{
  "n_layer": 9,
  "d_model": 192,
  "vocab_size": 8192,
  "activation": "gelu",
  "positions": "learned",
  "qk_norm": false,
  "bias": "none",
  "init_std_up": 0.0361,
  "weight_decay": 0.25,
  "schedule": "wsd",
  "final_lr_fraction": 0.1,
  "doc_mask": true
}
MLP neurons of a small language model. Each row is named by its layer, matrix (down: output weights) and neuron, and shows model dimensions 64-159. Each number is 500 + 25 x the weight over its row's rms, rounded and kept within 0 to 999. Numbers have three digits each.
After each neuron's rows, "raises" lists the tokens whose logits its output raises most directly, leaving later layers aside.

L4.down159:495518532518499519502502514463526501488428480468485525506496491507457487478510492524522534478496539506470470496474492494549480551478535544509439525463520501509486483552500494504488515510510548507522460491482469495478491517513532470521531472455514479515518519474531479508489483546499485438
raises: "Species", " Conservation", "ript", " Synonyms", "lect"

L2.down579:506427461532491461494507482489527515489549528495550501510449473493520526487540506455484514512493522505470504489488481498510465526466510495510489517492494524519481441460515518444493498496478549536476520511503532545522481460522517499493502495527507486516496502466547519537476479455524488498
raises: "ronic", "ally", "ș", "ously", "ă"

L4.down497:477509504491509481479488503541476486486495459485527439489524498521522487511512508489511478512485471512513486459488554515451515510530473513523474500454464523531521504519499488474489482501517461470506515509470474535486476528511489483535502535463517475460474500450486498485489536498498515497
raises: " may", " have", " might", " are", " cannot"

L2.down345:476533493508533470520473509545515542445498490504526486530469537484476507451486514492490529476521517506480481525528483457481515479511481521465503522496524553523440481489512480453465464512495514483462514513475518496489497500480516510508527518482482489503568485429480486496479455560509507533
raises: " Binomial", " chronology", "Species", "According", "Awards"

L2.down410:518476495555524460531538500478491486562462528482520452464493457504500499500440469517493524480492540503502504511505509516492480493529501518496452501513491539505511483557492549506525472510496465488516522491485480518482485564492542474524489494505487489464479517526499518478504489475502531526
raises: "ment", "ly", "ments", "ram", "d"

L2.down158:513506494506473512502520505516493525467497501496477499526481487513475533493518544474514484465522505494465502554466498474474498460496487551591528502497525547489520497486531494514482473499445532454457494463484497502501474544495516497479507491501551526481498503485515506524478490505487485509
raises: "Species", " chronology", " Synonyms", " Formation", " example"

L2.down730:444428484528524498505532522490536517544483490482528494453478499496525492480486533496537492513522491497503485492482482479514512480497533500479501508478464550490507500494511509478533463480508549509516474529491478493472484509541455516492472520521519456509473545476491527482470498463541484526
raises: "ments", "name", "ment", "Cast", "view"

L4.down402:491549491515503487470495515496535512488508504500498501482492528486516493516489511469523557496479496510481469497492493522394494542529480486528465465469537488518504487519508461489475516504528551483502505522428499498495490505521530457477526524531495489507533523479506485468499534554511478492
raises: " Preceded", "known", "aged", " Binomial", "aging"

L4.down672:539509488502494521551523509460504470482484459472538478466466499498486473503489514493498511514523447486515490506508511516473518540479520484463520456566516489465490508488490512522501486517500532463540485508489531454513503502560550487514499473516494481518486454486507471475535481493517553533
raises: "ally", "ary", "een", "ously", "ely"